MLP neurons of a small language model. Each row is named by its layer, matrix (gate and up: input weights; down: output weights) and neuron, and shows model dimensions 48-143. Each number is 500 + 25 x the weight over its row's rms, rounded and kept within 0 to 999. Numbers have three digits each. A neuron's up and down rows have the sign that makes its largest values positive.
After each neuron's rows, "fires after" lists the tokens most often just before its 100 highest values on Wikipedia text that the model never trained on.

L4.gate37:519529513501505503443514511486492493456512474520503444470465540522524485529449487522500513479514527490518508498463494519532495529538523523507511447530536477489477497476484491494525485549487484521542485480474524479512558532519553487491496469480515481541499463485484507516482514491554506511
L4.up37:513464552505487503480495480496475493495508470529516502494503512505499493517519497496489497512481504543502503474494449511538466478507522492494514456469517518491488476489448506470496522519519490477486508442475507501487566495556492509434499509505474521529459462476503514530514525489494495482
L4.down37:527535509496500526478462516508489475501479464515524480501460463496487505520495534511502476453478514479528507496506529518539470514466481505508505518507481545506430504495475479549549461518525552487525500519451505507467539495506512488497501481451522457557466508520500524433465507482505514470
fires after: "| ", "D", "D ", "+", "P"

L11.gate66:449517512525487519514536484486560523467471520519527485496528523453522476515505486467466467503494530524508458515460543495504501486514503482511561487520511543520478521527505500481461502453532520574488522486493528469505512533508526521443455479542522513502517473499519514425523533513493502520
L11.up66:514522542557465472499530481466505505521480518479516537490522518508499493524487485495529477468516511540499487500475529498495500555544513481473490496493519502501545516548484514532525529511528495473477529523518516473505473553521505500498527511437527503496510490539497494453486517509457505477
L11.down66:487463476483473533502462523467548505532508497497529494471500497492516502519536505470556463536483464564510488518530504521502472493532490486533477487480493489494525492483506494510488536521513489498496495516484502485525470498526487509520502471509534453501500511480459442502548469550519543551
fires after: "on ", "| ", "On ", "– ", ": "

L4.gate425:462491477518500543507481514487477498484526527501508466488475515517482504491518501490476487456515495526475471464510478512527496529498540495549499461499519476502502503527488497503477537515488489492487522471465505555506483510501494466481474505533546541488487526486465510449537481495519503458
L4.up425:525522509509537473478525519518482533549493483487525489509520487528506525534498543502488513517489523507470500462480510451526506450457532523490486484525495546471516526482532445498509485487480492476510511467490454480486481492512463504510479473506504515532506520483521512491550497499492455479
L4.down425:514495506505511498539472487471477517522489523449530529529538533498530476510489541459450532539528451475509461493498525503504525510454493487455481500518441523526523492455512513475473515519512506466516486480464509489451519492524472505515502461493475544491552497501479502474514469491460472514
fires after: "M", "R", "v", "m", "V", "spec"

L6.gate466:541481491453501521507437459519507476504494507482496540518488506459492508499544510532521496490523518491516486494501495501496511479472517502541549504509472509513516532493485507470520498490487444512439499498518513481474513550468536530507517465500525481544551482447512464462553473511498448524
L6.up466:551511491538487535461468495496495533474514467454474471488529477484509559523499516516542499506523470498505550492473508526507485574507489526456532495492490514502487505495464504455519520522518464489457534466505500460499480495555486518502491489534534540524560458484529485494489511507492497505
L6.down466:538469500510500531499485479506478500517488486483495506474518496471515529537465471469506500520487484532539516500497494452495505532496514532480505521487509504524497504506477515536481499475488448511488504489471485502459509490487495500511475507473528513488523494452498489521500514520471500471
fires after: ".", "==", "C", "c", ", ", "==="

L3.gate515:479478476498479486478497454484551532479489472497499549502452521521476489497514477471531546488543517465502468484489502529549514528498496523519495502502505521511496489526484415454483453541514487472476481488467540522503583475529493496517492475531488506476524476535515501468472494499502467505
L3.up515:492463514473521440524463518471512487469485495525485539477536476488491451486528535474475523480474484525500509525495441497521513463523514495482503517536489499539486520497501483484503533480524486496494516529529537474482521500544449516499505496545473510479508458515512462452477470492541474520
L3.down515:509547490498521478515486544475536521449486518513519449497485501490480503494530506514519479489528521505493521541487456529480506523556512497513547502499544541505483513521454481513464520521522489542474522522499507490492534473492524440484474497556515482453448500501514502505528502487494473519
fires after: "'", "km", "s", "ers", "m"

L2.gate82:524489523471467469560459473507510510490522486517498493476494501495499489483511466478495494514541468493471522519448505458509512542459522472476495527474467522528459492496511491483512517466546505481484482514448467482517512500506480474509507495495521509491499522495492473511514506500560499509
L2.up82:547502502527471492507483490519526559490454536482513463448502501511485502546487510487573499531487477519549463499530485526518508551470516513469490503466492461535502489512452482509480463515507518487498505481483500518510506493507471541482500531440519526525495470467511502490500545474498491477
L2.down82:511500490520506484513538507502445486520510529471564459502511510507446496535481508497514484501502494525503482468545522532518468529459517513468514513521516491527520488471511477532512428520521515514540454515502533540524503542438438507492475495448521516495489491520514483507513523496500447491
fires after: ", ", "as ", "also ", "was "

L6.gate591:505519468506550500517487528463462508490509476446546518491483521444488446491503499510499501480504510484461495493485492508457517483463505483484501456528478535486490507526495495495488490440519482470498475484502483513483509462515481507531501459493497488481470461523487489484490487496485455537
L6.up591:455468506528514521491514468483495522479521513496490489520534523435473491570493459488506518464483515532510520514540531465494487501494493521478508487471499504477533518528461484505506499500508511526487504454458505553498483438507492516524507454485502483466486496486505518488547482510458446490
L6.down591:501486521508514506533494497500535533499498494514477455474519466455490488512533501471496498530483517519528487535469524493473504507504514499483504485523497495483509482450458494480526536550471536532483509517462485483509479481494524501523506501529492471524471516517484490468533488514534504497
fires after: ", ", ". ", "s"

L2.gate642:483482492464539516483498489521486507522502482483523528492542515510512499473528541474498530492493496518491493481512492483552545520503489482524548501486536504496500513528530483504471506492498501479529508478559508531520495474524470435499500491457465521486521512461481531472483480511487466514
L2.up642:492447455469530493502523518496496511503506537536508538509480489492515482504488542534546476472486499510493490506517511494497525496448545498545487504499475517504525461497472514492521486510525534488499470462449510488484536516491461520469487492450510583571505528467513486467540556509499484533
L2.down642:506488507498502496471497466477490485487513497540524547506500488497482459475532547507461508476515478420521499503539493509548516502485482537530501491554469509531462465503513479475555458483499497517475462500518460477498523500544483511506518508457524539528502501475544507435536484492519481499
fires after: ", ", "the ", "| ", ",\" "

L3.gate358:471513474500509522498454485482530536510493468490481468451491496485467518498483550529510541556482464475489547523464486521522555488459486478507500518556514512530543495475500467454493556515509496511501501493538521498496525564491496535535469502524548504544522466475532494507532495482494477475
L3.up358:491486479565480511484494485440457525452499492502481477473489505473491460493481521529533488515503503508486513457483503511499517499502502482488555517515511479518465492489497484490481493515458523476484512530513521484502509516516509526459521480506507531544521513510502516550541480509533528508
L3.down358:508492496512484502525460550522485489461471496489522480497489474533456468538440508539469526471513485506514467526517525474499497482502505479466491508516531519516485468500530493525485547488551504482493475504476502481469557487531486533539465535497460479480456517501496503491491503488486527496
fires after: "was ", "is ", "were ", "served ", "remained "

L6.gate235:499475482516544460503487487494508449528481479455511551474467495520495511480480497500496478470486516537477537506513531519551504495496510480468478483527546495519484524505546549476496488479525483492461490517541516482517464515508530493453528496513489534532483476490496494495482536502504507509
L6.up235:482476541523543464490474554505507516552535500510555466501487495494483496505488468486505503550522521482515521468499497504554517493485486484478500491475522503513481511509513494541472535496520530539502519480486457449516497451560493499484499467485495504512505485495524451515476542491534505520
L6.down235:460569523518524540486482498474503407486515522515561554517535503524491479533489502553523517473519470497558458434499506476516463485459495502515511534479510496500513494496480475523507493529508483493492491458538487520488484539546466496530485471519514483513485494525512502523466506489460450533
fires after: "T", "F", "f", "t", "H"

L10.gate220:473545445522492474490489488477475481510506555502501510498496511484548500469487475507485519470482540516473479483487540492513522484440508493511479486499502455484512521523495519526513500473465491516563485534495532491546496466500526553474487489464473526483486455473506497488474543514550451496
L10.up220:497492534489510483527510481467518503517505517506516538521519544518498531532520526429466516520509512554518511530518511452505536522524490475480484519505476484515530495543491502478478509532485472478519501485526500481466482478502514520499531508494479495527529471479497464476542513504564478528
L10.down220:515500515483553473479483509519529491528510520543496504479480514422495508525474524511494521515522517463470498499470502509552520450511481502525489476500514505528509480514495493535548469508497473459535511499494498483546524490557503507481488472580490550512504515518487486532481440475453479490
fires after: "p", "P", "C", "G", "c", "H"

L4.gate481:462521472477557588497480501490473499481470492517533440526485481524537505480538531501496537538485483487526506512515451545510484492507478514495508488548491491490521476512535513494499526531518525480494547475523486487519509556464487468508529503461528531507498462495525515499476533481488485521
L4.up481:497444493455543523523482542539524509492487517518432481501492545491483464473465495503520503475492483517514505473482454496524500506502573506493535512477534488516487487453503470526514497510503509482475467501522484531484494502500481483486477549529510512520481504456483429497517497493481495498
L4.down481:480498491467490479538497494506510528502458479485467466501488497472471488493470556478492505505487488482511495492513490511512480487498459478527473514452478474522487489455552504527518526492473497458506478532477508455475521512532526460518513541461497509475498500478514476480523483481464487502
fires after: "R", "D", "b"

L3.gate556:467513514481519506465471508491545499508510475538515474479499495494494490447491507490466512495510514495478500498481504455553503506557436493512511515499514441529470508497457470505533485534458468493505520485527475469500468471508504477466485514472498517465534465475476469513480517481450489518
L3.up556:546537457538498516514496479439497497464497490491513485469523513476491568456507497452514481474469484513514487483485481475480517462487537514480529456485511504482545488515444500468525554491529495492531558517489483528529472488512480512483475499513531496527529554500507512516507481515507487557
L3.down556:464464525457513490468481510518496495480500554516468512477529537509539475491509512515499499488520559509533471516486502490495470462485523485488519506509520476532511520494475546472508489480503499463524498571522512498525496533480492462477468526526516471468501487454522519507473476506507474484
fires after: "the ", "C", "Tr", "B", "b"

L10.gate550:498509486475512508457516502504504478504479490496530499467464474464463475461542484483455526494487511484491510483494482482539482504502456461520493524537500474513518491479550531452527478472458463527516481589517486482478491527485494482504504528488477516487481461532503529452475491453502491472
L10.up550:485508458507478493528516558493506492511501548522513480472514482531510506519529477513509459503485471486507527515519501431525494526497488488492451520543518517472458482541468508440466474547489522452518492425473461497527484490529517528509503520508515513462533519502510493538492482487469450495
L10.down550:494499485517538518463537531487498513544521511533514477474518448516455531486505477500496508493488462517514528497488513449508490538526494521530488480474526524482468496545528520492498476528518512503548509483526492487512513517481496535493455544516511535447485530456490455502470461495463479462
fires after: "1", "3", "4", "2", "6", "7"

L4.gate534:510506512494514536534496500471501517540499498506470460554540511478546511508513501504499467531518472484512554482536510497498531508504460491519494470511488547495503515515474506473532484487498498452509490513463492477522499572506460473543485515495491459521505505485497509496506506478538526484
L4.up534:507523463468504489534501508548530488515511500518470526504521519519503510521474530477496523497500512550520512537463483514436500517501496529582517450477498482525497522519507520495531468532466490548497478470564555495482509499493453515474487527461486520487524515493503483476477481485472510521
L4.down534:502534504508511536474521518523499491483473494477500479514466482473484477486518463527466501474466504499515547448534554481495518483536455515477480516570507511529480498472460522510540505498482493484495465529460512460509504528498468527504506551514461476468506514492449498502524530455482492464
fires after: "| ", "Ch", "Sw", "D", "ch"

L6.gate5:477534453497485495511503523443512486495515510522467487500534468515526519505520469497504510478505463536504539492506530502476460476510491519493517518484495503483493556491491539489549520566487485507486491491527465486514501511449541519504521506461486495444510503542533511524455491521477444461
L6.up5:477469527475484487510537544479451515521539578477466476484502488520507507475483507488491480461505513517500501515504495513584488485522526546488479518521553490471523484526466499543500476459478496492500506452515471508464487547488482504510471519488500479530530530455450493505506506519458451524
L6.down5:483530499524500507548510479517479491456554474505494504483524553542495513463507529513497493562471515524471509491464485448515500507479488530525540508474493500493509469516494513498548509537526511509464515505517471491508486474481521510469478464493484452472483486481500511562490487528506469503
fires after: "b", "Par", "′", "par", "B"

L6.gate527:498509513475512528496531534499495476504550495502474475536537491517487499513554525487509494487512527511507497496513525514465503490500479458518524496503475488458531531477482584502531507512460484484491517449528479478502478483505493511507522474507489492523520439449482485570483549469506522507
L6.up527:505522502496431490505493504532500498485514512495487465531481513512466516549511527481501482475491482528555500503480490530487512494489519485484506478492515505495496522538514506523482516477551460516517516503462495468496474501528468489549509497526514536505505508485506514517483496486518511463
L6.down527:503539451539475492482497502489533498498463514533506452521447524475513498519455503526514470478510509494554525518458510487526533489517515508467504478519498495511490510499520495511471558486518494513515507466478529489543486497465496485502516443479541504517499539509497519530479536492544566482
fires after: "| ", "D", "P", "L", "K", "W"

L4.gate484:496519505496520536473499469514442480490492523515438492528483522467518501481537472468475505508541531538527509487515475499534479490488482459514511513484491492499474508466478475521472526496509537515484495480495493484484495543525489512476488512461479479527488477518481515452478495496527504513
L4.up484:508496498496539527490464483530525532508485471485528504524519494541499492521529470517493489493510493520502471510447542529527497518524486495453523500541484477529527488511477457477510466476472468480491538471526482478530517488493510487482499477511461501527452501480486476454494494507540489552
L4.down484:471491518522499533520474505504481524511497472539535509520526508565459513505536505476511486484500494509509483471486497474529505470448486515527484488449504535540530513514489516487501458497477540492519486472506473558489472530481467475516529506462492447476471498456486490504523501518528464538
fires after: "sp", "P", "F", "Sp", "f", "t"

L3.gate591:493498523504517516463491528482512521474473521478491499571466523520515541512536470478493505504477517537492512484548513494528513505480495468528507469511496529470507556478438499475516505458478542485521460529497521497496489551455496507484530497489505474528528516491502523509462527535503429443
L3.up591:508477523519530490467517498525524461450498511535497542522470507519566524502486484479468513510548488516531527520485516501471485521509470545506541497522505480505481493507518506490498464464504505482539473492495511484535508506490478536504528468467546476500484491496490524494472520526489462484
L3.down591:476511485544479463475483486479507508519493520527481483466501512491476522455467546496485495536497499504478530492510532526491536530500516507478454513458506480502532425499546480514477531513524500528495492488466487484410531453562494453517516485478501483484478536527501449531485482499466538549
fires after: "M", "V", "p", "m", "D", "U"

L3.gate590:479470495488514491476504472543513485537467503560524492527501497547526498480500508563479495466544508517470510520501477538499505547522509497542502546472524501507512459542492515507521506496494505433533476485478508494477510479480530509474493539489502507483483484478512503526481500465488520476
L3.up590:448516528553507490482552475489504514513511457555527510522497515540527526485481508530484523482540518515469524542504451505499471505518504484565486502500498475545485462498508503487501516483497506426474506483513471527490462493490490506495498513528469466522487513519495501512455492444502535472
L3.down590:516498507485485498508512504447458479511505473546532444538514516498527489480525485510504491450515497460496494533467452500499480506524513523543485506486496482499507490467513517505504486513458508502518504511487454503475501492509509518464512539529498525467489493479512517501506476473502498432
fires after: "United ", "the ", "| ", ", "

L6.gate449:483521448483526534497505475513519503507522511507518520506484482464511508531479498471518496489445506494560493526513479455506539484512456517489489549563513541548524478528502509467540494505494463484494522551520513494493464498505511495475493514463493546503503493493508475530518486504490505505
L6.up449:512520459507544523491537517509458492492551531499497492504519498514481485534516501468490447518475508521519494500504506505511488508497491486515564531520510490474506539503513472534580477544451510538501523522531478499484527487483513516494520482534475455524484496460513488572489506527529544531
L6.down449:516500497516489494489476521490566490499509495506461501493494494489445522468446492500537495478479477497504510506477477511474480466485506516512494521518527494524510534495477484457482461500525545522486481508502475466514500443521501541425522506522520550473524516530480487510470483503493534473
fires after: "G", "t", "3", "2", "T", "K"

L3.gate616:484494519441511541502493496466522496532533531483518481479472488423460524492495488497507486519464527534458510527514520438492559483512508454479502491525449519487475472474426499482504516502494519527516519496480472525507486557478525541526523532521484484523469480537534497499505520476508479507
L3.up616:497482514470525504535512510498515504496500512488501478493485470465514532525496481508546532537527514528458495494515547477449512508505493492525457490496503534533494445528512461499509520512517519487506520450520501521476467556471501557497461516489474502507508473515482498495488522517475515539
L3.down616:463496471488498499520521448468481468480514522487528471454546524504472538506508476515498485454468503507477528485512530434500520496499460516481509491455426484487497545532465504532529483488484510530504504517476513495494494495475538560548475508487505525506440545512503519507508509499530479524
fires after: "was ", "is ", "were ", "prob", ", ", "are "

L4.gate34:454488562537503486470511515515497517475501493477469498465472463508482471522475494491547440507478498489473513479518502495492492495508483494505542520505492483479497464496472481474486468488540537450554456519581495527504487502487465517493473551472516482535524434546509475460473481541499526494
L4.up34:566509543491493494543498539500483506462529484486519541488443484518526524480519510450495485506472507533475486449490535483492474528472445515469507538538513470493512542470482515501518502498480486533491506551493540508479479478505507489487486511501528525491481481524506483485521556530490502462
L4.down34:452487469505486520498415509520469526487473527496482501487504526463505479498464480495455501522492498518493556509479518485480487477485528477509499484532460495437451464520514539532460501467474516502494515487509490497483489521490472536501489504513507485537487466502521497503513471477487473463
fires after: "K", "W", "b", "bl", "B", "w"

L2.gate677:502509469509540508497468550526500496510522510507483536527514536534508520502538476497521519561487475522511493520507510517501497489498488493497496491519540482514515501504516469514507541468439514499433513477478530526434530500528516518528516514493500486529479497512487465496525523509526563514
L2.up677:508542448488506525492511479529501485498501471517483468492520529443467522494497480489526484476523484489497482486477491477511503480493527478484484564518439489519546513474510485501493526520494530467466492512541515474476533508500473513526463500459492474490493492507509469502498534534522504537
L2.down677:482530415477459544494523508482538511471475477510488477485503508460493499486502542473488449487488477485447471468469513469512481478490508483523477500462467528472494507485490464473472527518476492510512502489524517477421458508493511498511507475508511466485468532495484507469487521497508448536
fires after: "the ", "Gr", "R", "M", "E", "H"

L6.gate568:479515488482473445500518489503483547523474526487503483557498497447494445501522529492508496542483529474495565504487489539489526500479497503511473505514522525549493508465552488529490501519522512518506522485524506515525537477488470496527481499514516531507529506509467488530498463486504531481
L6.up568:512501474474513501501563452554518502483499541536475492513474451444529488512506518467495507521511464522475501518517510478469493495525520501521543486503531476475542518496496463506473475549542497513521578500518442491489508502486498516517481499518480537491510479514497524463495503444504528484
L6.down568:500521527533500520447520467505511540464495529496472496523526511496519511450470483499493520438467496536511461500456464525511459543515466494526514505547486517531521515504565528520498493506536528535494471496524497532427511513489463469540489500497495505489486483529518478513465506498487515516
fires after: "\n\n", "is ", "was ", "201", "| "

L4.gate473:486498488479560530504495528469481469520527514515497494514528503484484496456488540516481501464485518523491542499494494502516481541496526503512537491501478522468471503479471508499504539515482488470486480469540502453544515510466497465463493505496503481524499485514555443507533524507494450540
L4.up473:497507467487529499524506550495504506529500487514489462503479479479510444504510511496490490495461498522478482483471491473537493516498489516524491525542496554506458509492481544501502510484502491502470492483516500534501529546516506517509530470490506478514522502502509461494487484468511458491
L4.down473:473531492537554462533502555468475518490494504511503502488491494513509536506464486489525487453508478449534484454501474515465466484545490533547532485523514476483494540517543504517482532504523512506471466503508536505457453459490477524455508490494533494442503554501458481538480464510521468498
fires after: "F", "B", "b", "Party ", "D", "ch"

L9.gate9:471505456487522488487521483524556526472440476503478516472483493491554506474485477494494514509517496493526562499509485478489510467506533523529490468506482508500463483522515475476552485487507481490482495501502467533499493527531515513504565436510469462534513488537495537495493476535553495522
L9.up9:471491458508504498476503448513514469476527511489527473469505459495468502499535471532533525453489487492529492500498472521492555548478477523501457500493485503525484476448547455498487522476526516497510489480528489527535499490545473535470446479489507526503495508525543507490485474480457504486
L9.down9:531464506490473518512473517525498467487487499498506539502519502494460471473513478456471527522498532486521488468490488491511508520517494503516538459474521490521511515507467550474474481480502549511524527473513529493454486514519530554490499475523494479503484535494498495498488465554500488504
fires after: "| ", "N", ", ", "X", "e", "ta"

L3.gate485:522488497479548508496464510491471465542512468474496510502485507514555508493477512525510508485503490505482478516533501503517515478486507522485499518503515498442479514517461532550474494509524472482527548517492420514505498492522468491508443480512490490556518516495552517494455476503498475491
L3.up485:521474518486491510509501564513514519517521557567502465474516547543471530495455519455512540532495518518496479475472463522478520517472482472484476521472459497510511494532429498493486508566502472474502529459491509516491497495481495500519530502507445507521450505455488473510477506517546505481
L3.down485:472532528507520485481479511466492510512479470485487456503462516547507472528518531487523470534545531524467501505497535482472541495517572474525486506450497519501485486507506505504490491508509449464489506488475483499555477514491485496496498503516508487457501486465501510512482489540488479530
fires after: "| ", "C", "P", "El"

L3.gate480:464525532482548482506500538483475488483505531468543546483518482465473513498525477501539525493474544486495504509466467524483549495498517434487489473529475511495517522477534475490469476486501500493498533484531506475536515473487533514537488534523534485499502513538498505501463491507485479496
L3.up480:488498512480508511496540493486521454507490525446519573532504465498479457523539539512459522473462538487507494502474492483512503507520490484493499459532492548507501498486526518503502540512507470515548478464496480518500505497500490505525537476472521515527495534526527469488514518452489516483
L3.down480:551472461530478490478509491484520509520513476505525559524466555479505512467512492494474461504499509546536474469518536519510493504523508507526451527513562499517517521512515541523499497508494513481496461481463460527380481507475478509480518480456441547517477498474528506519481492492471508475
fires after: "has ", "\n\n", "- ", "had ", "was ", "\n"

L6.gate202:489497501506505501516493494489504501478553522488522495516476500481476522479477489516483444526525533514487552508444497526476503501526456523477513525509542473521472510489500486531473531496548492516489520510454506507491477495538505514501507532490488487521526509532551498520467482515514515521
L6.up202:511496480484473513527471486495502501485533490500524499497477506483535493528504491474530499532461518508517546483437473504485512515478492543506532507474492469526496493514500538547512464485504529508520505510500529526551500476490530532502460501481535491491510492515509492534503497469502461499
L6.down202:538512486543512497526526480539502540478494491473506505519479491574518519470473498521554531532460524481499447504453506526494462497528501505494490489518494496463524513509513526491523525482513513557517508515465521470500523539488504534499516480483492491483503544515516530505507534516471468505
fires after: "B", "F", "b", "f", "fr"

L12.gate426:473495529495502525486503442519516543497479485507481489507552518503493521471495509467555487510543522482494439468478492497505483523551502510505495486517523468515502516500457492501494471525531520468458523507523546504521535519558512509516541468451453533523514520500479479476517553520498526515
L12.up426:450472477450471485523531485501498512491486499489531491546515548475489467533509517464489546500530546530495463518463529486491537487532498514491494486481489516521501490498452477511473491461508522503500508479479510495523501519517524486491485491487515520556455479506479493488531507509512530521
L12.down426:492456533474487486492529511465553458449522491505493541486502486555439493495545505467495487509489498532507482520486493503459496485539505515518506463511542498477500515506530476522489520511529482495489525503483494453525470570473530487496487500498489482512513498505517477527537532497517530505
fires after: "| ", "on ", "On ", ": ", "(", "since "

L4.gate205:487526520546539495528492489510497461483449477467447522513529538410516491479512495497487528489485511472503523443541485510485488485434555523474497484529530515509502514490508520470447484490470501494488507496497468505496437527486478511489532466497519525469497478512493503548511474510501500504
L4.up205:511501488505494521515518484482534556516494521499451470517488491521502484472546496426540514449496495505528512470502480525537464487490499511497529524514534519535487524461484531493505541490469505492511485472508461480500486529437451469481533538514498504532473464465534502498531454550513500454
L4.down205:506541523540501509492487493508487487481457509403531510477486484483491536488486482532515522486483475457504472517543481442479480507467537520507480490462528502498497492492454500475498500511475511511500528458467512553435456500500513481451539450522521558466492520513521480497498492512507479532
fires after: "G", "L", "H", "Sh", "g", "Ch"

L6.gate328:467445491468494474473510502473481502499525501460499507484454521501537473482495445494547511535451544519496497447488499533505510474506489499499527479512472477498478499507495515465494519525535495512495458531496491510455494537455454537496519544519493510520492493506476506497482531512535515501
L6.up328:485460501498506519511524497508491529447507494451505492517529478493473466534515518505507505502538485497474494513493500548492482499467422477508526594523496498540484504525486485521514521487514500489515488516534501524500487538484494502485509509440505519473569474478476455469530551489527522529
L6.down328:473497507495495535471461506479491507552497499467522485466505486481507484496488509501482494493513471472538522489483509529554531489451496537511502495546504457512521484540491521504542482464450501504524532453491499486463512478513528538499510516479516555518475519496524484521533502499471484484
fires after: "d", "G", "K", "S", "g"

L3.gate486:548491509485482451516506497501465423520505530483509475494500510497491518546512478507508494511492543536496513469481459532536540479494485468503476476525525465514500447455520470488535464502461491494534486488531491490522441517504563473494493482501525542497502478530497481521474500472554510546
L3.up486:497513476508464467444524501517510462497518487539427517464535462505464511563498515552512500513534523508489492522469496483494494493505466484506556517490546502492515502482507500506468537509496480487502487493503508488492534466511474466499512451517467500536473497540515500515468499497536513475
L3.down486:525493499494501520502492454512515518503502451516509526494521485521479448503466516548507471495510489494526472531459550490493479542531479505497518471517491515490551471457479519524474511489508491530483466466517499472593554511533469519511499484487495478506510505496489503482460486531544492467
fires after: "| ", "P", "ed ", "had "

L3.gate526:495493486496502506504515498492519513502507496522481472509497516492522542463497489539497492539504567501446523496515517456514460524492479512509508493471488500550471500516487485514510522500499567448487494494454516546493465506544485541508501456529502545539503507558507481507503485540506481462
L3.up526:494495519483540492507552463474494505544547486534489532479499512502466511463527534519452521497496522519439528541513517492544453507495513460535530504470475505505483497502498503517479528487506528539474494466500527514511445492511483520487498495486530499461483497464495512479498554480487545467
L3.down526:517518499508480502466566515530468498452495497491529510497497491518483515541489468459496494479500526497498466485527483493476503460516494485482502529526499470517497489491536479519533519532517537520501465481495554495431561528484483450523473509491463492519488502448507489519518514481503480517
fires after: "was ", ") ", ", ", "is ", "were "

L4.gate430:511555515508481482554547525483496564539498501537499453519526511475491522495503470488524558479550529522495534493486491487480483520516482514476508481519499475517505512490518520486460498477485464522492488468505483459519502525512529501516509518538467440528534491469451514506474509453497461482
L4.up430:502482529433507497487505482519511505462520503546493500525522480492506483474506515440505509517555488493491500485461495527520517461518492506474501491512520535520497537490504487454503520489523509508521483515536513501468530445481537494529515499494505503520490500531502543550491505481544481500
L4.down430:442482479512486472515471481496473478525498504487527498472489487508492501501487536510506501518509495525489491483473497523447486468495472462530492526487524531473475502522524509506473509501517508526471510504506511536460498519488459517529500526468506545491511500537527506504497484476534539501
fires after: "V", "S", "F", "w", "B", "Gu"

L3.gate243:489519471492527487501524480500491485493529522532499489507500508530518517469553560513534524464509451488485531511515493486506519503468529489515471461486466521503487488477484463559510485480517510563458488480472481478517482490482494553501514475520513497498501487474521510499486511462496494467
L3.up243:472517522483469491518544529508521513533497516509506499485472519516542520503482486525468487482529515551497490495467506518505479491504493496521508465497484480519524461462469520509501493495540522511504507504531476549466490471455496461480463520534527480516483489492468459483484490498518468491
L3.down243:517528501484532529497510486538479505502497494495494469529540482493497514486472488535511489464522468453475490482461418453486525501518533478525469509476525516523490491453507476539524485525520512514500498474511519528481510533490473515522523440507533513524511489550497511535494541465475468490
fires after: ") ", ", ", "is ", "was ", "), "

L4.gate643:521522513529493489499500498500483483432523510559502496461519502516485527476555458481495478516521510536504520487508448533474485486474504526483501499521534555528485517491554547521523493517516503500516522522463530515533481503511514495470517497518500485521503483517483465479520520494490487470
L4.up643:489499489482503516538501489496519504477561511482515446494521470538505514535526498500464521498474509532490497533485508511500515493527463494481539513495555542501541525505507534504534498477482484499485526519469528534512506528513506538483506571452483486520489483517506502519464513531498466530
L4.down643:541455519512463514523475510511508479471483514477491478527496499534455508458494488469499464527507534484496474554455471535526504521515468503498498506456490455500502482519464501511499497468512462463574508504529487488494521477502498544434507469510523484503496517466510457501521494476489481444
fires after: "B", "Car", "Her", "b", "Mac", "G"

L12.gate446:520491524486554483488529438479496501489488503486508511528504528486466473478516502508486532520494531473487495491487500530466474501488540508503516485513473451514521461498515510529504511471494525471506522498487533475518481503478491497509500470497469503507490503530484476465510485502509493520
L12.up446:505499534500523535494455460517460544512448522498537480507478494464529505489490503517497507504494497502478474462496525496448501466568529522501522472485481478522539477449492501533528524479491543478481506471511501504524484527520458512522506514464530498539510525480479510471554508495521500529
L12.down446:507465508493477549421494490499502468503528501461490470476563530510499470517499453490545520527541531507509445522510495507474480530529492477497511535492533511520526483484493519477527531499522472528548486508499493465483472553530484553518528505475479499480510488487502509498555503526523521553
fires after: "| ", "on ", "On ", "– ", ": ", "born "

L4.gate122:506525480527479466483525488530495485493492425517494529527533493489536516569509504530521491489483479520497517495526488498496488513502490486504503491501498454504540536491549502500550500497540501487491479500492497493458492498476499493426538494479473483494543468522512470480510500488483514510
L4.up122:532487498503486500476525494543498490517519478524529507516527541503504507532514491512515492542526484542571487457525522497520526541480487527442509521498502456494508552491534514556474476486466493468517494547532494486492484524475505430467564514491500485499466494499494491481466514474504549502
L4.down122:486488522489540538525489509472530513499514518496515508507488521559472498455504475524491507510475490474521494544489513468547479504522498467444507478493503512520473465476455483486496498486500517531494477478495519518533509437484502555532437498500513550530530484496492483539506511515513510482
fires after: "D", "Mc", "Z", "V", "L"